From a checkpoint of a small transformer trained on Wikipedia.
Size: 14 layers, width 384, 4 heads of 64 (1 for keys and values), MLP 1024 SwiGLU, vocabulary 2048, 21.5M parameters.
Training: a variant of Adam for these matrices, 500M tokens, 8322 steps.
MLP neurons of a small language model. Each row is named by its layer, matrix (down: output weights) and neuron, and shows model dimensions 256-383. Each number is 128 + 32 x the weight over its row's rms, rounded and kept within 0 to 255. Numbers have three digits each. A neuron's up and down rows have the sign that makes its largest values positive.
A block is one neuron, or neurons of one layer that tend to fire together. Before each block is what it responds to, as a language model described it from the Wikipedia text at the highest values.

Responds to: Capital letter or first syllable of a multi-token proper name, such as the K, G, U, Ka that begin Kaufman, Gary, Uttarakhand, often in tables and lists.
L5.down300:154090157087146092154139131108118159161140133130168152119188082094120079146167121124092147132118087084097153211104140113177168184121148160130097089131109106129126110068119142170159135140085066183148144136089179127136124132116096084131099108157143096139122113121076156087148130092107151088000102153113165162085117111091101122138146132118106113090135111145117114145075090096075110115168
L5.down619:131068131135178112172088110099121120137064107166166125128163055135119157109145159116071151124073126083155105147044082167123075177129123080117105126164158153113131154073107171149121150075092165091115102112143114140086146200147138109087149143170144145103130080125153081155118144148160142106012111063145121124090059146119107139135133194097142109157158166173113089110133119158165095115107
L5.down673:154083103065153129112100079152159173115136134118194098130168108190122148128133121083130132101148177121124144168109101182129122120123106125149113190154120139178140111137085183124109147155133132151163205118120141083065101140158188098162111160107146090113137086129119144133124133101118143146000151119082150156124073108136120122154110163126108093153085141178151097105134081157053119139138
L5.down997:106153175164175116142103094098156128169141203125161129086103089130109111098084109082074116087123096110188120156147154158222108150139109178183123143123146143133111098087134164124119114140131148087125181137125139131136154128072118131121118147129116141084070137145093140103132148103130114174004106073099188136180119145131162144119098106158070146175084122174103146108192151114076149138143

Responds to: Opening fragment of a capitalized name or word split into pieces, mostly surnames, places and titles in tables and lists, such as L(ynn), D(undalk), A(yad).
L5.down26:110092117140105153107156154141168140132153163115192155133132131144166095230099074170081110200194133206109155131103100095111128098130149116127086146135150128101147123197130120130114110138103137146173119132109092178131094097140138096180131097133213205171103055097158106144073180144081174135000097119115185168126137101080127092072111121134168140171126127148085149113104107111131147192151
L5.down161:123120133081191102115155068142145114131085127130144207105100200104144108090135148148130125169158119107170153171146167178171094148082150090069164145144170127154174137099141162138133132124117086146103109139127166125117070116159113185116112103100122119096213124174115157079137141156130141135038111164142130141130115101072090141148179102141152152124115156178083095123180125132146150110100
L5.down821:166108174078185120114099139160147140146179115132122197125160145146140112124172061142132102110033125149136140134107120180166135093154126179056068116146080152111190103065143105169139158146125150124114180125114105117159145143121144149193102106113133168077173092147113162058080144128136105100000109106142163124160124123076120081114205108109149205119098127152138131135180156114144135194179
L5.down900:154138147080206161111117146172108123101082079161139166149123137067163153167195102129129080158137085130114110164161132128162117129121131157146116140126155158213057129126087153102139128159147109109097118112123096159177113111122160181103128140084143130164127159137108099118117131172108129100000116116147154157155129180135133118114136149151157098135087126135136140142135121138146135072116

Responds to: First word-piece of a split proper noun, often non-English (Ta of Takamatsu, Mu of Mumbai, Su of Sufi); sometimes mid-word syllables of other words.
L11.down737:146086134145114128158154132165108139147130093126121184077095088168104143180144156138082092101109122178106134094147140176075126119154060166149097137115136154111184161162125164168120110051169101181169056120157094121124067148128100135097072092112173118136117108137120112143150180081168221134052106131104123103075136124070126140145092140153080124143134128175134078159147138148108154114100

Responds to: Opening word-piece, often a capitalized two-letter chunk like Re, Ha, Ru, Bu, of a multi-token foreign name in tables or lists (Ru|bins, Ho|fer, Bu|charest).
L11.down366:118146119194093140177090105126136097167110169162102111074150167127069117181145174117185112095121195102187138100128112137110092138137178175079171107122121137116095096113193144138094114093166107127104162098121123167074119111161146142104073121107106101112129100107111141152135125178133151130248139089150149149103157174105192141113134126083060106145148113091146149136124130056120115111131

Responds to: The first or second fragment of a word broken into several tokens, mostly personal names in tables and lists, e.g. D(hanush), Mu(hammad), Ma(hdi), F(ernanda).
L10.down71:180142129127133115090105124110079119114189160189198088116137065154130152109164143129059145132147126105104069126194112136149147094128146079177137115122100150132143091122179146153088147122115170115141128141091140133151172126102115076209125162094081126146151104163150155133181122095140120118169107106156171171098120100127143104146079186093092087097158102197144128138152187076094078114103
L10.down77:062139163088141117202160156139116144169117170122060151130130039129113197154151119149048124118091100119108139160107128144115088179134131164055119164142165107132111204051097142094131154115099174129157141119106138092146119095170147183141108145161080143125102127125095099090101159102105088118087088150110145093204114093173139107101206146061140139160118130118131144192163126053145183100156
L10.down86:164135201131128176161155112104134188176118161110180106142171098089089144142151169038152148145087108131119130121141205096132141114070089123114138068106108110143144116066121102127087110156067086144157098175090137148183105080152120115164098088127145067136103129166179119133085195119169178093038154136104130125135130098160090113128140120111093132109084074095141058088151158112093133154119
L10.down125:119085226123141176145181160133114080105110127092128137172178138141112098117112158064124139149150170138106082114176151118131047145112201093116128090079154086124112082080109136075088136160161073152106143156130129164127158127084076194111073111135153109144177148147124146126096173147080125173158146128162099160129098123146192153095087193111100051164085143137140091181128104130159087166124
L10.down146:164128179145119068152134140113095066180132130140197088088169157123147140099106172193105085148098098129098142140164145134044141159124146125115132073154091141170147124102058158120048132143132137153128159167159156117107130107115092142151085131142103160099121110168160128091064129107186151127120112119155161124138110147136126128147143067090132113099131066174155160131126135111083075121107
L10.down293:077106145084123145127096147158122120118127151162113114162126133117112111100154103089166098077138082138126119162161106142104126144083107133140145120131157099110085156131160135124107163089155163082130129136082059119216132128198081129169114143160112178078172195126116170074136154138109079125255090129166079065135172117100138112146107084143085136097092126119145068170082159062102141128206
L10.down314:149157133134152187112101130112117141112133097168102155101126105134144080163121152171069169080149091135081090082156149098113159160131147132150069148077098130087103099066135144051123181103138078102124091144103098116142134164195158186155095121154124117059113141149085165128108127134123081122087137121065168155176130102173126097072129151138153053180151062115099157140123136095161161110181
L10.down327:159147048180170124139142216089159198168150162122134204171140134122104122141115149119118145146117161093113142109138129139103200133144159189127111175087163127123120107169103106097173090115069092124081099147076091121119083117191128104044124166130121134049120146115065130139149133112133141153162137175129118138133119114160106092098121142115143095099148124124172184118110077147072199205123
L10.down329:107100159149191170125086140152148122097149159123173191122185131153136169159119113134153142145142118101151099105145217119078116095101097186090155099164116168110090116071155083185121142110170092170107178183146176132160114060136135122100101064074142116109136082142092119121090160157065070092218144160072142123119121148102133169034149171180095166144144067106090208125117148139097127185101
L10.down343:108118099130105121069184165153096098148128115169127160105117112118118148129156112160085119134127093131120124118195080112103126132130087087129201107109083125136188057194142166138134100113101176032121134111182144088102103155136140085158125148149188174181081171118118155079169181105102149168140118204087115097149121126109139075100166111073141128120160114095168126128164149145139164097100
L10.down372:064134109131083117139111128111129088121121080085169179115122153105134116127131138143132125159106142137128189135144174126123138106121131093095112191108148097122087174160165122115127136093114094141090055121094090125151131159148098116084077101135173128159141146134170135159116091177129130131105211143109097125052129145122133114172178119126076067136161131140160136063127144176087072150087
L10.down409:158166090168172089093140130103098117147147127106144143129106156111116103110117126121188136098110157115173088116112127099138081106158169149175138167068071142116113151043105120126093131089145152084168127088130180175129122194090142126218160159090152145128154081221181102132121082111157118110084158125162137136140170073134159124180153118106180149155135122136090192100110089105150090109146
L10.down435:120131152129131149125113104109159168065127146128149125182176112090104191115088121056143165136162142158132164186210155131139160117131103153141080167115174127107137102112145168123123143091130126145207064194139121108145084149119063115061098153135114059132132123084128102113131140081117177097209155173100113166124152125107086153146143103088156030117204067169069098129119080085113128145109
L10.down563:150152125101162129114100158122153200150102118155197164157183079169177142144130161085090112118073168108070113104113129112147164082099167099080098113089101105122125115143161161155127171149123131126170112081171122123136081143092172106108129162128152111151128195157098142115125077146100157098143176154121127133168117155157158148118159162112125126125154085164106188114128087153145170155099
L10.down741:126131092098144121096152129168093149091120176108120110090140157090140124113149144121110163122087115118131060156121121163099067113103085119118099089139094083138102026145151154112151160134127153139177160132056147096163134088145096131112162138107129081160108139163136105078090168141170088056133134160096102170118188148166138167131069122126132114126139117109101130129112169149171162088090
L10.down916:184143060093149118114137102185135160142153184123105178108188169146131159171221136159169114144110153163073056152075132116088148152084073123114071127142117138123127181128145106079106098105139152102184134151070105168141092108128091170132192131096140128194170124127104163155178138168105127110145135155083086109182105081109157148115144118186086046106100111125162099120140079075098115135124

Responds to: Early or middle word-pieces of split proper names, mostly surnames after a first name, such as St-rolz, Ko-lisch, Wein-he-im.
L10.down35:117072185148079091109048110167136167190184133080170139145108149115159095122176094138103139144136080116044106158192157120066124136164215123162163095124192120104161098109135165169114081106110098173096117143177116113153110143107178159107125123101144206132114139093167139147123187126139113115171163157082161180158110121111127060100160110104078119175107106146192131117107187102109156135099
L10.down134:088111095122158126119084150124128074101107101080117042121172148153119135120123121124131139139165121113132163148137104128143083155186129143146111112170134195129178142039156172126124109161119160058118162112148154162084148114073186116157055148160140153067115134091145113135149057076146102134111120098068141149149103143128198120104109109116180129058131180155132100144166150201159184117185
L10.down147:101152116115132112163163095162117111114125089092123161149158177181097161093153090127134085183092104130130114145084176129088122150095082212135177138103131143101120135115112126135123101090162124125115094095127141125127115073114130142136104142113065223106144143159168101151117098200104030103183095149176132141134114111085150145092114177076118106119053089119159172083055117189144116142120
L10.down152:132073121136157152182092125134165127146126128105143150141103076138103101130151144121111182116147120089166062127054086110076097157119159198151096088067168174145145160137137140109109114151161119092087152218075151103109088142107141158137129147118111151103118139079066150109093150047141142113053143129166119162132163186117177139125113128129086134080160119118156163134190168146135096088095
L10.down246:159124098116153079151101122151129142164098168129145169105102135065120081107190102130138151179065197139153066086085130095145132166124149156112131124166119133107129107127082101116158169133131144137112105172151070152099078090077122171122112094120145132132128121143091100133098109102120112134100117116122124154136160114108176105135133137233092107133152142141069152157149131110039115132232
L10.down374:135137157122099106081145096145092133146124174195136177086108175082149134068137092163172124159167142152076067084151143092125206163130119133176107152147118181102096154098124121070130136131120129140109117068120117130166147023160154181118195144139130165134122086069134135182137105166110118090140151174089125122143141106074123101141144121204126128118189180096143143161143104110129166110185
L10.down561:069133134114114148117094139108129130104123090142113099123066157124148144084174091123168129157097107122200165062155119134159076083165099147167134136117162110125136101160147136091151158113146159113089133125088127139157086104170132146114121090154159085042153137136104123114175205122141083126091178126165114099142112109144118057075092061154145182114092169082119102122120129145100137099199
L10.down722:092127159128087104086093135110149120114122168084191156172092178083157088130100175088180100129175160147067177138117132162112158149108146090108105196099114119110099122169130139099112154119097125146167157107092113066172123089094105127160158131091140126111166100105165146152135123169137118187222129115106171151178154154199129137088120110094177102117135099180172134127178117164143063159118
L10.down746:097137069104139126156194130139122173147143180115175176102081175101183197063151102107174082119130122192107149196082118169158074185141120104112107197152126165114097086196147146124179120109147137182112194132132083085131069123121109073151166092108136139126117157092150133172175064200174115103180111157146169164135107136147108160160148147108116140149101133109116091129157106125161140186140
L10.down792:090151109174130158107116113104143130154175166095156115123152039113133161101127113137102094189147121126171055162108145159123091112105130161156118079195048074150020107069120120130114107119140161074123108089144149115089161102101154146120181176170099134056078072139072205130167139128077128154148088067099134113105098080107111133123102091091092133100128155152107164138117141155138082125138
L10.down861:142095173123119074170121149098143143073153152100108114141109169081067099133204132007137140140137130110135059129132115100149183083161172149162165115104178178116189196127118163126150194107152120167077114137134128129158139078144059079129094082208083089078149182147106162143098154146185126172125153093114094138132178209075136134151159138124121142105142108132126101152110114170153128091171
L10.down864:156090120130154148105089145105094091189095124217125108128199106149071087118155171148136100101162166134153142117150111090165131119135126142136125113128086117117139145065092180116124114076146125101137131137074113121149127130148140097152118212096082151153139151090127132131158110142183112204022120156181135181151097181088146201136152127112134110096063123144171174139162143137147152177082
L10.down890:113112136147139125126107121145121137161101172136126145120133133165129118128131080175124088115122082094087111069086127156094124145104161152120162085088170152178142104120104146166115124132163133164130097106109113122162157084111094132161149114124095126120057213126139113160106131101103114141023103119162125185124173154123125085106115147151152167129113164119092138127151084117188059156137
L10.down927:106041084124148110141173105110099130151099169139109139112147109098149131148148153083171142083116143102097112132064091123134121176109104104115118170172102102142102076115160121096045093126073175143077143082107079105166138087138127169102162125210053125137129170109150194081128067127126110122032180066093074154086128178086135097133123133169095152108148132190165097138103131086122083138127
L10.down940:166124150090196125158107103196108111153175111153113172108139218108184169108147110099137200100126146167101081092100128149111142119121153187138137181100134131169057121137145182119112120131141097119178166107069167138116109052124186179162063150133143129094124082106123175120100097103206164114140107097148106168101101104133159149102107130108089144111173087153124131086132112062101192080114
L10.down996:154065183155141176207111125117096126120102121169130114158107152171104116131135154140216084153111124148127131077080100094108139087096116191137097104156132132113107050120103175126118051127103130070113112131164158185169144116134161142141103120113117181110145190129147101090162084117073162139079152098159095145136150188163127127127148094154144124109108076144137172136162071080098146078132